python train.py --norm_place="pre" --decay_shape="square" --final_lr_fraction=0.05
MLP neurons of a small language model. Each row is named by its layer, matrix (down: output weights) and neuron, and shows model dimensions 256-383. Each number is 500 + 25 x the weight over its row's rms, rounded and kept within 0 to 999. Numbers have three digits each.
Before each neuron's rows, "raises" lists the tokens whose logits its output raises most directly, leaving later layers aside.

raises: "is", "its", "ino", "its.", "t"
L14.down1657:522473514525511536514446450506521499507504540530508465505521510511520522463528492517468483499493508496467473506531525483502513479486499450514500526545530543482489505499523488467530512505506499493478489539481527490530518474485479483498469504525516505506456514519476491479496520502517486523533511480494491483501500455511460485500513469494514493500494536488483523478510436499491510508511

raises: "duced", "b", "t", "ung", "ited"
L14.down812:514495522503509490498512514542514503530528484506495489479484537489495503522497488505450491540472481493538489491512523494501459507491514491511491492507485502511501461461536530479509485489470519528509482513511514466515484510509496530542488460490487500516507479509481520535465479534487483469529513448471508490498500452446509535497537439511489508564482483514465488519514472502485487490480

raises: "ics.", "backs", "ics,", " Services", " Sciences"
L13.down471:509460528459467452547490520510490483542473478503531477475483451480474522444528493484492463475514473533562492474520508459520482524485493463501479538459487477513539483526502488537470505501527533474523500460478465506516479476491505491483525542457461524507421467488481495487496521507524494500491486533472546483498526456494518455494498473470550479527497507482479530496502450493516558502540

raises: " name.", " word", " terms", "urn", " name"
L14.down344:498489511501475532519469457479502507453488451500493482516493575468505477514509504536560503516523508498501473486520503522462534505502486486496536531477478477485477513474555510508508511512460514510493497525522500502476509491518510533528497459508493454479498502482500501520482532484544476484502531486492529500451549524462468524519530447485526474488461524465466514498554482511535524453500

raises: "rib", "post", "ole", "board", "==Career=="
L13.down1446:491513531466494457546503516485505538473536500512484477518488476493548490500525501463514465455502493460557483532461463476510508493506523493464467471472515529519458523464521521479495506529485431521461511477556491480538456499496513483525510520475463516471548563496502534509500513525507467485464488458521498496516455479485465453539505520508457520497487478521501485495520476535515483454490

raises: "'s", "St", "It", "An", "This"
L13.down1258:482502552523476555501486473464491484487527496518518510518500493532502539520518486505512436496512494507532518499514478550523449509476503487466491496487516480498475495538478498510529497491510498490488492511475494433514468471539480487463529481520474476464515539515531518513517555486474519524476507463462484512488514523552514498510505486486495518460489507520486539482493549507517505549504

raises: "urban", "amil", "f", "agh", "af"
L14.down63:539494521460474520468495528559499492497490479512504515436524483488502478522471485504514465476458488507455534517513502515485509495504482518516496477500505430519478502558485511492499458462518510534526504534500514469454504517504514515482489484483521473469516526511484510535498481536508511487516493532519488543427489511495488508481505465498523512564469504514555499488500465445488494482533

raises: " power.", " ability", " partner", " power", " rights"
L13.down627:493543545503486512484488509529488473519488446512504497492505453508461488532504519509546519498555525508477490533514507466508513547518469509469526486516486512525497506495471497498502494468460500541551541454502477469476525475520536500522467486469490529503513497553513523503485444544510527536485514480521466456498512488487481495475489498548499434497502506521525508500529490499483502479482

raises: "istic", "ores", "ial", "ine", "ary"
L13.down1999:539489498493474521527484475481513513466516467499476548479465540511495531552515498513491497510491511492476533504474504497474482459462501528527492484487510519528558509514492458506510508499533440503522466464494523488505504508484471517484488441531493512529481451513499510475478513479518469471546479512483531443477501553482494533508478501508534505485511521496477522483507537497493513539503

raises: "05", "02", "03", "08", "07"
L14.down113:498511528520518526507490550490465467515473497477523473462457493460487504479490532506512464496506518480518506486505514486487461486519480502524463481483589500476555501488517486499470535508497488485480486560429485472512478522517495463537469520489473476542510499531485503519521508515478498487526465468513494463533491547467428485514495547518519512511520490493490536486497503491515478491493

raises: " area", " area.", " place", " region", " zone"
L13.down523:558510510531506479534553479493504514532528498499523494508531477498498455480530527510475548463499509483500522493514535520461517491551482475487547532510509514567530523573513490506507495518479466496475502495491524476521500471512482483504491510479464461454520518530480502510509449541513444495523531485474473486495537487487459471435510519504493465520519484514530531525496483497461476445531

raises: "-e", "h", "esh", "had", " Persian"
L14.down759:484488529493474467493510541483535467520506493525474512514483499477471496521508501501478479470460525486481488498548529494484502487469481524519497522509497526454488496526487495523514489463516474510466463496551518510503464530508476445485541540464430491520500499524462506515521457527512521496520485451500546514474467482471495522462514502540484509557485523538519498481461504545520478505504

raises: "f", "put", "s are not", "s are", "s with"
L13.down577:472536526485527482514490504514443514503480494443528525505499518484524498530503521529468495522508556466505458534550505503538488471469498480446486492478536499506480527540574443479511468506498538491504478514487491534485537526489515454457518535499501542500480493491500526487470475497514487519484478512492508525541455470483481490537483531512498532509545498481489492503482457507512484495522

raises: "less", "ters", "ows", "post", "way"
L14.down473:501526509512512494518515515490502527484457507501526546471490480486543480529490493484524488491517521506457431489507503484530489467512517483499476531544497466481446479494445472502502483505492510465488520491533470520470525515443529552487522423503490529469513526462497500498491519535513483524519496499496498545482463510535508521488497491479472469516478481486518508506501489507533527480480

raises: ") of the", ") of", ") in the", ")\"", ") were"
L14.down315:535552464455544475506504492531499529531508485518530509480496515531532517496468488502483488526489510497485495466527513501515479561512522509491536483516531529515526504510486518523488507448529514519487536507495533524477529471467460476483529523484501467508512554512458494483458512480457508452539499492513506492508532508485513510519501464462536443519529447475481497493501511473494496498509

raises: " called", " called the", " that", " known as the", " known as"
L14.down671:502517454503500453486515492489479511503483499481513505497542537470516544505505517516499479509444465462473491469516470479467485520496513522485445511503482488499528435495490476482464506491509449525520490533500504469484526511483546574501518494504499520521502480520479507504542507498498480449475501498490468530518492503483497514517504491529506482515484486512487527497507474498554490496527

raises: " mother", " partn", " girlfriend", " parents", " father"
L13.down1282:482500481505477507457459548536565464541523527482508510446502456512477502490524468522535484528540526520533515518461453511520482473536520514484495530526506439493492507497490485481511522467514536460485485486512510503497482522499519485528501484496507519476517503468512493551496530508497509471529481486505538502500485510526467523489461523488446500536524518495475434493479490464519519529528

raises: "house", "ade", "ey", "ver", "ive"
L14.down1414:546552525472464463499457480480539447482474487474494532490477533565482508516549509498459503494486467498531479528510530536500509473494525523543485502503508512501500506464499509491507495479516480557576471526529542498493525475490490486507534517532465491514476510489531510484504558521485519509486508551440506477486506546452479500503503467474486492488509503488496509515485502506510517550502

raises: "ows", "ough", "um.", "ions.", "iter"
L13.down1147:492494491534483516521504499501502523541515478524526464541505496494502474484502504503553518510480517476523502472524526474509482466449505535514517515460495492473490495483531448458503497511499507513513494472520481487498511534485507536511480490482502500527528474523497547506562503483522542522490479456489499528550500500483493495508505536540478507490501490528527544491516509511542528524513

raises: "s", "sen", "s from", "et", "s on"
L14.down1532:499508449495502526480551505506490545470470500539508507495496506490496459468529473487500498474525499487512522496489528524514473478463491513497479487542474501486465485504468513534467500505488492439559470452530457485489473483502485500474496517466500556478509533485525537492483491493540505490554464475529542502524537493516511505524501511481524476510506502505485498470478478497503494513565

raises: "ionally", "h", "ild", "ions,", "e"
L14.down1885:471516485482463490510471514500500504520509433505505498512524540488519505501489468560505484494474509494485470454524527495512527497489527528504554502473523467555512488513485489471526504458508490486512490516467557471480468520500507451470498522477488461499519437494475491485520507512511472499527530483514449486535526500554457480548531455499485469498500464528534421471474499505498522523550

raises: " have been", "ons", "ham", "ano", "on."
L13.down2047:540499528508464486465486489481469491486504520517479467509534484497512523520511518525489506489524496505523500491538455501499449483552448536456541486482474521482493491541505501515504512516513503484500493485504526481484503447463478531512506469503525506464565486485561531511460512515510500558534474481495528494485513476491513414503525541550549497498523484517486496496491476478513496458488

raises: "ities==", "itation", "ity.", "ities.", "ival"
L13.down547:522489548427503529521460477479497474510495457486530502522515504487520485492511476504484491488491542494488514507504491446527472498470471523530542490503521514563534498505502483505525497537461459515494509480446492509503505496492538503488471467502482533517492486519483495489488521472512474489501462466457499515531533543490447523445517463478494530472496473500482533506509482481466506485513

raises: "pper", "itation", "ays", "ferences |", "ays."
L13.down1267:522486531504545525476509513505469466525542475541451524467499520536524486507500528479541489504561537494497499511461476479498485458508505496530529494491605513499495523495498471540503519477494443518487468473506502531483515449471470533490517498477517488460503519530486514485500515517460487541503500524494515507505524481516511475517531480547502538488485502433489523481497500484465507510468

raises: " on ", " in ", " at ", " on August ", " from "
L13.down1467:471515556542539472471495514545468527490488478459461520494555462500502526487524498504452575495537470522494516543528476479486514483466558490498523497511496481525484539520515517484496515436470492465555486511534495513567548465499485492489503460526518455496475467502515538548506471529494491489500519506489525468517495494557527471523513504496496496526546486492484473526497518525503518475500

raises: "able.", "ases", "ionally", "ser", "rew"
L14.down1880:474536491495534524510501503434523489514498479532497539480534481479504511522520488536529452477473478513466458451415493500487494538505475508538513530500479513463518475519470479509533475514469474521485480535538515559494525544459492511514510523446564532476508493549486522507505526486506508517530499503478485474501524493558480515507484491448501474502496454476511495509545469510483470490499

raises: " of H", " of P", " of K", " of S", " of B"
L13.down1277:498522478533502454527475489518446566543519481500457484457500475518511476479505513472522537468482498494487489480515541486504503492513509497491523507514476431470510535499468481482479519524507525490472493518488465512459516481465510479493550501524492496507486509508464513551511524536542497525501501462507514542494506509440523474497480450447512482524485557510493531500499533482512489474510

raises: "ets", "ett", "et", "et.", "ette"
L14.down226:480553551513525474522496501485497496520458470517498466507510478449416542502489521499565487462485494503529500523491512555509493457542496519472503457502503521518489506465471467512514503486519480461452521531493473527502498517498514486499488522503508482486470534486478522514498505488494508516523516486510493493511481502491512440507501529520547507481516512478507514521478475482455509523530

raises: " transition", "ation of the", " attempt", " attempt to", "ation of"
L13.down772:479526503483443491495481512463480502514515503450522477465449521457534493524523493501498497501482524494530546495485481522502502540514446528532496470466466445459543488490540500523484499485501573481516503501507510527480512524486492490553480456520535522533463471497493483471469535488472435493507511490467505490485453525499530541513506514499507540509493483483468462491515510536471522530480

raises: "-", "t", "x", "u", "i."
L14.down1696:515527520493503488529517528481509504504532507487505501480485467493528487501483511541491480491496483534459520505541510538520483461498495539494469511511526542522509492531482534500516500512485494518469478507500506502480478552534512472510544495502546555528496497485483548528525493498496467496495505479508458466464470539473472539481493486494507526438496495548475456475473511460508475486550

raises: "ages", "age of the", "age.", "age", "age of"
L13.down1486:497516528493509471530500474478517503518500500502462469501548500513460498487499516498451510471458519517508571497499528467548516482482486510490482468465529515471529523513526507519530518516515463534534474527463543438495509533503531463488508527500474502542479504474501482519459512452481486463503520425457475520456535529504482518477490499501517490514495494531525498516486533510526493540484

raises: " second.", "self", "nd", " itself", "Review scores"
L13.down1597:511506512503469505493486467508497501512472494450495531492500431491486534522520490477446520512519499527425448479487428517501516506516461466476507462521501545540475524506528478539477474454518501457473508515541502476521518511508503504469455499546488501516472468514497526475500531474473485498476492489513517513502458525561506518464501452495514509496501467482469519517462510466506519440473

raises: "2", " ", "1", "0", "\n\n"
L14.down299:474480531510495503511462506498490513484483508503518541526499509474463530475467485525507515503529476467535461539554507513500458519523498565528517488522494502479512515489462508504469513494512452482483539509520480489481454487516443484506465483501472518523520546486524512511464492480545519499502461525494551549504492519479500486505484504473498444467480518466552539486514477495489498503521

raises: "id", "ies and", "y of", "ies.", "ies"
L13.down1527:485508474500457504522530506541475447475472516518522522532484474487485517485511514533501507448480544503461566486485478491511495515496493501495463489513520477472517492519525467492459489500502541475480538479481516462533523527524523477495506531500528486536511522453490535500506498508465527510547542484509520536499537501532513505462517505492479498498487468452495533490527493465490499531501

raises: "ing.", "ing was", "ing,", "ing from", "ing that"
L13.down422:487535494504536473550521511528483526480469488448498573496474517458538516508530538510492463524493473517542476498478458471513447486524474514507512545525496518500525502502516569473478506453500486490478514513463466510536460498501507489504500474481477474487479468513526513475487501530504498483541482458475546506546496494488524477529519510447511515533491500475504514481502481522523475516499

raises: "ues", "ities", "'", "iles", "ious"
L13.down972:487527506478494507514488499482462540460423499535531461452503496498501481463478491491512513528520499513522515509471526489471501545525491516489516489488443487530484515496498501515512487483533475501492494456522512490523485528507489493509479493501495463477456474519501527494485462518487492498519500506541488497482528442456453470491523494504492536545484515510479505521540540484489508520512

raises: " women", " young", " experienced", " women and", " people."
L13.down631:505482512471511505490521498503492522515556520482478508514487457517491505476483500502483495489531542510486471461486514538534494512483485479476461534465507458510513492500545491553489491488501500521506492499512516496490491504549482495488484471485474515487500528504495438560531476478542477464520493489501434483491483518510506451509480519507507483470458495470508558468475475525527492536505

raises: " October ", " November", "| October ", " November ", " August "
L14.down1204:494532506509506524490485492432485526483499507501497497511526477526522483487561510517511499471486483521491508509518486493491480565485495566499501479508478510503523506515544510479482517521421493482511489486503502517482516521473534522476503480519524487507526464518495497521476540516480515490497495479490450506485523514527537515533475462473494493468455471472472496538484483553501462524495

raises: "n", "b", "le", "c", "m"
L13.down1327:499505499517483474507483509517511521467491481497483479497497467516507485506517486501514440517519482496529500527533512510547502481434508497498457447475495542457467490555471549506465506484489483491496469475499538480516515538538542480513490525513515518474444518500484496511512489590475520483508491510507501536533500505499521516546471453482486510476496490474498487521494513498546429439509

raises: " me", " us", " my", " Me", "- I"
L14.down334:510467494507470504513505479488516535496509496546510544479483479494519507529479480483486508498461525516564510542540537506471507508481510486503518500514493464509528520483478516442519503501472482492481478507515509515470504471494542514465495499556427503507495507496496515480479545467458478472500479510512492544512480509502542507518508483523463503502504516473496480488523505480457483534507

raises: "ards", "ard", "ange", "ising", "iah"
L14.down1533:479469500523507518490522506476527512466501478494498530525490493508517505481522491506503464489541479526477515478531500520491498444520480504467481490445504526483485492515475510505504531512497480484486473529500549517529474453508489506498505519527471549506510465494491526519478495514477496547524484509483518488521497466497487501499436509495483494446459496481509499497514467547487477511500

raises: "aux", "tt", "cc", "ux", "aters"
L13.down1043:514447475518476497465491557477493467517544496485483501500489515497522508501486499554526487513520468519485461512497522487502528456488454490501494481477540525476479514491491482540489485492467548493520463559490488500516473447491539507522473526490476513497502530537535496488542482513495477512452474558473448521494514495521487454538535499514485472469518494517500491518522497535524475469489

raises: " of ", "ance of", "ations of", " of", "din"
L13.down53:531486533470463487441504536533558518504514486512526537470507455492511474447493498497477546473512517504512503484509545509489503509482469485450531511496504502514495507514500494520472486548452509495485476488509512522520522528509528499516489532446511448530496514501461457518460511496490509503527499452473501514483483461546457508504457489524528446512500496485505528459514475521489497477473

raises: "one of the", " a single", " positively", " one of", " the most"
L14.down1476:532450523531555533467535498472510544504555473481495480560507467481489503519527507525517519530511506463474517511503506530447443499523446470527554529506489494452538507477519531505477504512499514489495535543507469490504546487499470530501506518531520511511477483473516479472432525489528521544490494507521497574495529534518477500470506511532507498482477481485473519487489476484491545505501

raises: "ancer", "anc", " since ", "ance", "arge"
L14.down58:481488525500446471529485445515496488477448487493493499456528506495480484511497498534504505521511482484540493467479493472482456524480582504475487520499505486504474505509489529531523482491462529490468510470463492497521534547503485489518510492497536463481519491463489557493461502482527485483523484498492518454554535516529492469482537533505484520448503495468515489494516449504481517516518

raises: "ling", "les", "led", "le.", "le"
L13.down1887:475524478511474489540488527477566518512509468469477535483506445500470521499531479513511493511490528510449465480506498466538511491517489514517517504546468504489495503496456520458441533514525515468500496495506553505498441484522469493485490519459534459476516529473503499447499526533458492544530501509479495489500523472530532510520461502494543480507506492467502485469489515491455465470462

raises: "ster", "ces", "ager", "ag", "ged"
L13.down1260:536527510479505540479491527507506515494460491541522500466518473523490517477527477509520489515505479531504504496564510500504515481530481508526471478425470540500477468513501494540504565509514502476490547520502490460487494489513475506526502481494519527508495484498473510457531505501493501542472483469484466509506503528481459499472542489493506482497463462481477522505480488508552491510504

raises: "age.", "age", "age of", "age of the", "asing"
L14.down1689:493534520468497508523525515534517515514531475515495525496524474515460503462513506546511498489481487488488498467529510492523481469467498500520494509433507490501525495497544491529445501476497485513514474517488472481485523485483475516506448486475477491481461533539509461516472524531505504528476554517454484501497468447524480480498525491490519484474550488488495446520498476527500510491508

raises: "hip", "y\"", "se", "y", "ike"
L13.down589:507509494497506448497473497471524517487485462459513512477483456530512519520448515517477499548482481474486473516475523499504516516457477477475493520443480464523491547503512480506519549489524485465491544489524518554492540524500528466473501495513483498514543462533482492506481501447535499479489468536506480510475482531521502505508539481503519521522502525532486501470499480452538518524512

raises: "ise", "ants", "are", "ies,", "ize"
L14.down1586:484520532502506483501482509469481543524536502490484511525532500479535515541527528499471529545531501503506489516493535514548491485449511521477507482541482494509520520446517482494459530492510480514486460531515531467484547516501486453519506501516491486471537541489464495536505510523447517521481494489509534481494485480490520546521521522498556497474500552529518512479530453492511459467528

raises: " km^{", " billion", " sq mi (", "km", "″N "
L13.down626:539464503506493497529509492498533469544535499502493512502464502503485519494489519517484473474559515528539487478480528524553476500533526516494485493515529459469544500481517489524500528457502482522543479499449542492518472514475490468508459493486499503505483512411465507503526484504475514503518498486477497483537501503474541511530469493534521465539485556481480503506472491485538521490510

raises: "che", "ation of the", "ation of", "ation==", "ated"
L14.down1157:553507514511480485480502525487506478505514506512466533479491475545473483539488496499511472516499501513473430478511502499517509468483547520495519516548511517551508515503530529477533551494512497514514535492512435500515516506511456546520487483507532492487473535504517513486470497466508493499496468432464533493506486495505493489490502518451461527435486479499499476549480487538482489482475

raises: " Entertainment", " Productions", " Studios", " Games", ", Inc."
L13.down1818:464463450525538461520524444467506515534523517502555461524487531556527459491547483518545501503508525467469496453489469482512531505483470498515530532486513513552520482531469490493514502470468499444523540524515500517476476520509508504511490500506469513526461489452471507492490482492468490516492518545460487530520476515510510506502506500503503486480530505530542486463488483518539499492522

raises: " himself", " herself", " us", " themselves", " itself"
L13.down1181:459500503491457547472485462456506483536547512503487533533476476536482532518523492454513491556497487505501537486491521515495491482561481521500499535480458487488517464494511502507472545490515503452496489492492479488505462503509501537478505561527507522517486525487528485522500531495527502507485487537516489500553504477547516494545530506547553489462462491491523522502511521547506456471511

raises: " met", "art", "ars", "ars.", "lov"
L13.down594:481522483508529512506501507484500483473529448515462492484487506516456498474491502516500513496492494516473501516456565514520497510473498513516519499484521490491459497490527520511477510482487491503493471528475474534484486514490462551460495515486501533457501534532506485522492470509434493497447506482514459485520505520533504533511530541517501487480481498519480497546491461477541538534506

raises: " opened", " premier", "gin", " took place", " was opened"
L14.down1334:496502524481496493491484500540498501476480477493490502500515499483495473497528471526534499529492504513497493477497525472516475526469487505522460544508534509500497454512512469451503532520506499503527523517449526509525487510521490546476444487529510491517496502500479483556475477506501470497505485478549446486504520549543473486511517524454518520492489510493537527470511492534508496499497